Weights of a small GPT-style language model, trained from scratch on English Wikipedia: a variant of Muon for these matrices.
MLP neurons of a small language model. Each row is named by its layer, matrix (up: input weights) and neuron, and shows model dimensions 16-207. Each number is 500 + 50 x the weight over its row's rms, rounded and kept within 0 to 999. Numbers have three digits each.
After each neuron's rows, "fires after" lists the tokens most often just before its 100 highest values on Wikipedia text that the model never trained on. A number after a token or word is its count.

L5.up151:522499520477523498490467514420544524529474596540553609486530475539528444465494530471606519453456404481543499475528505495502517445558479537494451553540497387544439477482482529465494553470509471499472454509533543437557591527556537665561569595525542481519434430459440421392469552550483398543515503490459463403478489426492607534467498470415508555458489511551490499425487542571580584441538455546570537529477455526541454492466486426490583428494560496481482439612531492441478541404482534468442568504394499388505477464546566484548478507486443519501525474571442572487536475535501535467
fires after: "-" 63, "w" 4

L5.up279:407487550516482526538577475510520473402485490481527513623450511462562439494519599437409477435474533466611463523576503385518555566493484553510396443559448587533421423517525537448431501537476469536525422532526547411480603514464477541502463497413533486537504453456481476491445567485512403606505501529442564472498508470501543561567472549510525578476532542488489434419368580453544469538488579529372438443509488526471512574551504522527478528517510516526502544485477426528546548463564484564531481487526488538573443468435494494493591560471488472482597560427600546529508476513534447455
fires after: " the" 32, " a" 13, " his" 6

L5.up229:544469435460371410601533498524552557489577490511468505517565494459590539477527481506397501498495527486508423476456401540460414450467558462429476502476553467415510481462458582530541557485518522507430442495417484500530399596587494472472495511442512458478485559438505450463476490430415543492528573489430524465532383518525510475465483528459437612521390628482471406580592560501512460503443431511540528494489539548600590574473492517523494522524601516572493489459523428523511412532473506522494494558525496504615445510502622500550492534490481475449499506474475550405495497501494551533
fires after: "|" 47, " |" 30, " En" 7

L6.up6:431533513620414496559576553431559500507597469473392444573490396470471588437451498523534503479490491456529502516430464479633475518530450449540465555522503490501393561479510542510491459461478452482536469453517551428510449513445644398541507516524495402490559449485417504528517504532487527385525468512493452482542492510536521492532523488568501543443525406486545487457525467542513427549486476535386484461552532559492468479494488649530498567524404426391549472501482415562468440529455522445512506416525611537478483434545538602450532535511553521518518559480482572467537491473623468435
fires after: " the" 30, " E" 7, " o" 5, " |" 4, " L" 4, " The" 4

L6.up134:529533470429475539538522615430513458457443380494535533539496538486556493523582426530410580613524479545531425557469555459466540413583485492532523430537483491487502553484605528460505554470513449543464486592530503501613476535523559645476519517505507496407518540521576482447558443575496567547462542495481550559519475484405453470504456527473563445605528486559436495376499542508456443510525423545408459533453492433557452432480541584458456474541427535458409412569541577521531577440504494547465446452449549541437511506456437475435522530567403509474524564468500542469543417493505539442
fires after: " (" 32, " |" 26, "|" 6, ";" 5, "." 5, " B" 4

L5.up615:487481520476514505516467501482569458525381489535511456528498544532469552535493507467466495567519553427523471523523492508519542513520465526510574551617443479528421447556541550413513527515476486532549488572463562565589495452505479538536485526434450472399437432483455521484556550466551488489491548462495537493502543570526474497421445553477517598446586433525521486464532464419410510496526564417533449469472483416472434582532560560524489453442540620526497388469538399417439544563592567539422543501528421444418551461524522439504494544456556662530457400517462434506464527588475511500
fires after: " |" 38, "," 13, " -" 7, " (" 6, " More" 4

L5.up121:473466524502485476490558547469580493532588522523454503561443557480552466500583545448532548458526473536460452564484523480596444420495433494520475449536564471462549564535515522464536515407438530442483467582529537463540447558497540448638471484500465537574566512550448493408491559504460593482520496544520656418462506423487475528495505528399491451438523472535587441577582437467547508518368461389504562507589463480482490467563572497541474450493569470565531534555558517531469479535561469532407487492458425521517534537525470477508482561538399423466497426547434519510516554480501452497
fires after: "-" 26, "\n\n" 21, "\n" 7, " \"" 7, " (" 4

L5.up293:506553526443507561504491507521586458539530500545557410536541497553410465421423515470539495397502571477475496480504525501541463402465351516447440554437443446550467514479424638538527545515447493528491449503494429491528499486468503468494496582585570513524536488424564496508478465467586547497440533454433469536454576518455463512513526471503561520458434433560406404408580466504611448470500478419450469453510529493436531484513487463513543420454496577560460478509477502530530526474463567559483511456481619454565588569543503492468388564551449468601497447440505509499500580551447508479
fires after: "-" 51, "s" 5

L6.up442:516572443520419584494443527435549441521494514485466508538588522525574471442454499490469459425541591500495413546459410524403529521467512461491500476568491557506465501472412452596569581432470519442580491470446462526558550395550552516423527543495525423445561508496501507419477433471500482566471497491486593584497492509448492452523505483546462424540515533487458568444518487485458509513450470511499439557474611508482472441549477596495472529455622557504560469531525462566528511509532523528476475499529495440474553531392478474423508546482459428501477566403473574498560471441565573437
fires after: " |" 31, "-" 15, "\n\n" 7, " T" 5, " Ho" 4, "|" 4

L5.up619:524458570467480602468513480572458414610500504504560476440466508465498453463466438522520524536497544500490493442562535462510553440491627522505549611589452492478537425513515379438461562571448508519463562493422424484532601487521567483532598542491513561654500596429489458426469480537507468487501475414507522538535525494513505457441586578431516582499404519466474482470434505511565472423408561473431560469466558474481545506474506436538453532515470530512452502559516464471484576548481521512495520533445499491415527498472555479489521501520411550453382437408489554521453523419502421437
fires after: "," 40, " |" 9, "\n" 9, " ." 4

L6.up152:627482514494509508411480482440496404554464467636509494467533417519507485412492478419503469580495516536517467594538345501532456493519493445506481575529457537472454564478536525487449550525598488445512524523565481538475529444521527567508500554542566485436470540352485465519483600510502480514464505563437516532526404527531508406445554548522460507492466466554455582491494460452526557537543425536552448404440553565534519471465510430421551590491483528503501458533461464554547510451539550422498587572506519534542507441399543523472414451512396405561506533460473500466566483507509499454
fires after: "-" 87, "|" 12

L6.up189:492526455536580525535506488426451556459489503475499552519458444474458495510473543494539401521517508531484507503547585520510425477565544453511512518470431447485470476506414522599595487502483520492471619537478429591504431513516560485488460540476566550482562510445542576417551438512523373504453382419391476461449472557474546481483573551503415400509502607486507488563532411487480513424508445469428459447527390458414535545616484561586523443495385421517472425557465515551518475543497606430459527517533556508534485423537459478492453565506455530575552481488517458487573482485547553476
fires after: "-" 37, " (" 11, " Ed" 5

L6.up448:413452449525518497474510503543537505449477393468455556519527458537472543430515478537462436501525565536535559578587508475559470496550472550461492507549477491552566474535518522524500498521521447558610504504453525555544476486528451498417548539534545498451567492399502487485528426628455527501577555492386410457449460485533537436496509472503559481576562525426451562546393468497436434575448454444512578443571531547522448438512493527449561539495447469498384365515578513544491491569494544483450587445547444466514517469596558545423442458511410485530519565474539477457634459493493507547
fires after: "|" 61, "-" 33

L6.up169:505591495475472478471526498502478529578603614479471535523499389483413525499442433435496527532460568471499538444538557480415555534524505565530466584488547576547491422477529505578467445511494466547388498563579470552456542510465356498525484569480548509428500491438497482529519506470426454441478465534520492426467526500533507494527564479552528438411528474449609449597453548365574483484514521542510613483465431580417534566455473469516424475516485449518519562591518499553484533494441430514542521472466465480557557547439467538573642594480518560486429491515416518443514507557509504524
fires after: "=" 86, " the" 4

L6.up384:447576553479455434517518477477518570497577558440459408516501437418431527484472567461492511546470559531528549494461529433500480541574458405527467531510458474611473418523517526566450489529440421499503533498496537490513608507519391431483439541582474543471470533519405627540579504537497439422540508492526508456542489508576400441537524427485483519454471550466549477518467519517570419487510492522566493459512541461463456507458487500476406536560410491494485558458593489505534536400413456467456523474471460454485474559502480478561639441465444502550584681533531569362579522481582465521
fires after: "=" 58, " a" 4

L5.up500:443425494573561544470524526420490426489576478509492559451484550483391481451518542490498491568592540578559495535436486404655545531576490492558490492549403431513536468446545603398362537526478401546501436513527481556468458455521468529533509541487506590434505515510523486573403514536463463515629497594512520484573534422615452501592453531508578486532558426418481553465455473436429443511522520474470505427466463576524466465557471580501472533545448509479542493467430479475498573502510522588483517458532477521538537534497467456508570501463465515576470529521518454525553469608505531487
fires after: " the" 53, " a" 17

L5.up178:526561448579411581489530447436536561475506532490564492469474455432547476439571487403517491513581454589460509485550527473582546551475452493492458394537507431457528432495495403461490438566572495481409469558568514403495479422477563477639465440560466413461496513439499547465503499523428600563448367480512544498531508431493490465595461496481492471570511484477537540429606498448533468510498446522460487417553484497512465527499527464408457518483517531532486502460512523444558428499492507510601545410377577482507446521576490480505621465408440454572570514455456500457556488506468526582
fires after: " the" 45, " in" 6, " United" 5, " and" 4

L5.up225:516538459414522423562545429467513405531500492470466504583554529580501554470547611464524504472500438499553506449456494456482491541529498439537532527572435328575411450577538482500440469504467472491495373522459539569535525432510492452500452451490592536545556527444475463409461470497490473498514489543429555509451546549451470411436518560527503633513480400433586530483570530531504511436476524494521571515481529424495422533523582479480484584449474440530437479467524548501552540455471577396492501471563472594436557456547532567511473517549473450569472446452518489483452549528602505526
fires after: "-" 45, " on" 10, "|" 9, " On" 5

L6.up636:471515505451547452445490485546490419501531543603508485517514526463524510482464466395534437559529525401477494531493510446507564505592505498505433414448554453456526574536479538525512486521482467472405557561633504449560497537495567554553429553475499543525551529511485424495367545470423436443405527437483594455521469563367513534418467596502532471484507491539555427544495532540544549421518458458526499446450530565516516488567601531413465508442464550446478554508458461569463485578478522484445548547517490454537474526415520536509476512535462417427505420559556527427553615433543496468
fires after: "-" 19, "\n\n" 11, " \"" 10, " (" 10, "\n" 6, "." 4

L6.up462:533478529510452495455425532539508485449498438585460497554488383493468581447475512477517477454519509540558490460465442550481611486618583538492571453490476386544537552401521475442510536407504454447514468564557494599503521489583556510500491530480485474574503473565503454452515352586383470533536533457392522484520527508532482486437522474522445505535507522511465496497516482486486512437439517485450450484514543499540578527483511587580458547446516519474492450440504594574491523530523484418499567430485432475479542465526536486498581401464403480549591489514503515402571492453477510489
fires after: " on" 30, "\n" 18, "|" 14, " |" 10, "On" 5

L6.up589:612408493554504556541476541410520432542523407495627480498503455474444597493555446524505514393526508474487446551422477507507506460536529510476442572522488531491496504450563456594449536490522429582559453555524514543553448429508533486487504540554513450499571539447520530531458425531466513469546545526497476438427438480529477506545438515422501512493541418468598568419508395590470468543533571490448582455514552494472495444531511497506556485509551520427518434450515433537441525466454508477530515459507474546528608568542579539546394517473538540487385508521533502487494571483420578488
fires after: "-" 52, " an" 6, "|" 6

L5.up419:439540596541424591494455516492509525524464463417421476567397451525443543456520479452506547520517486440560499540514420501511530576467499478595446516551575574474440467407539511457468456503452468464472558482509479464479543491525507481578515535572500501522443443467564468459555531465420488526462356376448630430574469436570514508508553487499509484500536414468534516565526570495512458527574464446552536430413406531424571512584511489480507479399556536439468533576475473458538525598553560489538490502467526625447436411585508590453585434491502516500516483477453507443474487524453492466
fires after: " the" 58, " The" 7, "ali" 5, "The" 5

L5.up609:473454471597480525507463547530541475508438405513511421458528453477553633583473503487506518495634500556483570507426484454499568573450398478497538442507453391449501495487486489451492567447477429537438490483531531556583543480487472460457533569502531547494485534502492576563467505513462461524533494598464471438555558540435448541499528545445528415497470470496527507493593510465413393561468486466564469485437523503480491527468510408451543523518555582463521469507463562446480592432483568374524550471383511528535539568559560396540474465500442448513451583507440453457492560462524448515
fires after: "|" 59, "-" 30, "\n" 4

L5.up493:522649487434430470484490494485435499467511533502482516525472485475521434545503453535531497515602468570530464501533528556481565538535367523527575511508433514513422409576523488488534437499529482449505484549549515530452541599444583541519479512490488430448543548515491477506524455495443469493540497504457593461485574435502446487478492506563624402477554576648521547443419461527544479493554534528541397464546386446466469532539599396512578643492517475598472494485562448570550508522513428439442437481541453528489422556511449567429526556483525534443600577425507480462539512504447532515
fires after: "  " 45, " reb" 6, " al" 5, "iber" 4

L5.up553:538489540425520537490565429543461552508463538444434460556571533539518540619536560493497468524565492420494479449423465463458486511496471494538564529540497563494476584505455508543488578544568375470494473478514582478467525449461517398564404527514550484463451478492473409544475533403523503489415509481500482474587455554503469447481557571464565526498464447639476485552523542501554509465537475522574440512522566484508565484591646525532539440485529414511563553500553411513460400454542424561540573525490457474510518521448521419472449493496431476520565535463549537399554554413526487404
fires after: " \"" 21, "\n\n" 20, "-" 16, "\n" 11, " (" 7

L5.up243:604449557544435584554565444476469545454459522458527464583489480484502493395438497528513490466570395600561481516574474456522559521534484507511544596478432478453396500575546559570433427529532495451583460564550454526465542500395514552448470534417547364508480543504430483604526577527473551534464532455541588625539505522470436498455440461523422538546558451532505544491502485512420574498460463543483527509407458454471429505542469395458600477503466483461469422531515462426402504472489529485523491410534476474512454517476428540432462516569416563584601573510564540454537529557481480465
fires after: "|" 38, "  " 16, "-" 12, "%" 6

L6.up88:532520481387490539520391510520395487533547491484525438450471428553501503474478505481530565437527399495518489465529590534464484560551546376541521476482413479440505530437474510458556510570461423517541538545536466408513424578492511470526467498606547555437541534479596479475370569466443552484485437539524575538427449501434535537518577589537525429495439429563490485468616468521471503486568531561464448546479478528428544446512537478513526448510558529471478602542505420440533455560391514537442491530514459449537519547460437455493562476502480535480542501443515507449546540413555547462
fires after: "-" 17, "\n\n" 16, " (" 13, " \"" 8, "\n" 4

L6.up32:396487540472465458492545503486512507415469587484527524512494535554537540425426551574480457479564569488477601420459481562385513459453512474475575487510451459554464462539456566518487471483459492575416464499537521573551498509520425498628475460473488432554488556431467462457491546551429539510517556545444498457532552495485533545640490532443583506482576522510520487502375501461450522575441417464432493461493515527489515576522482549443502455488555540492485604494605472510484548553449529474512492530567446483577512519584421404487591479545520400488530538478530577459533393526414492604
fires after: "." 35, "–" 11, ";" 10, " |" 9, "lor" 7, "," 5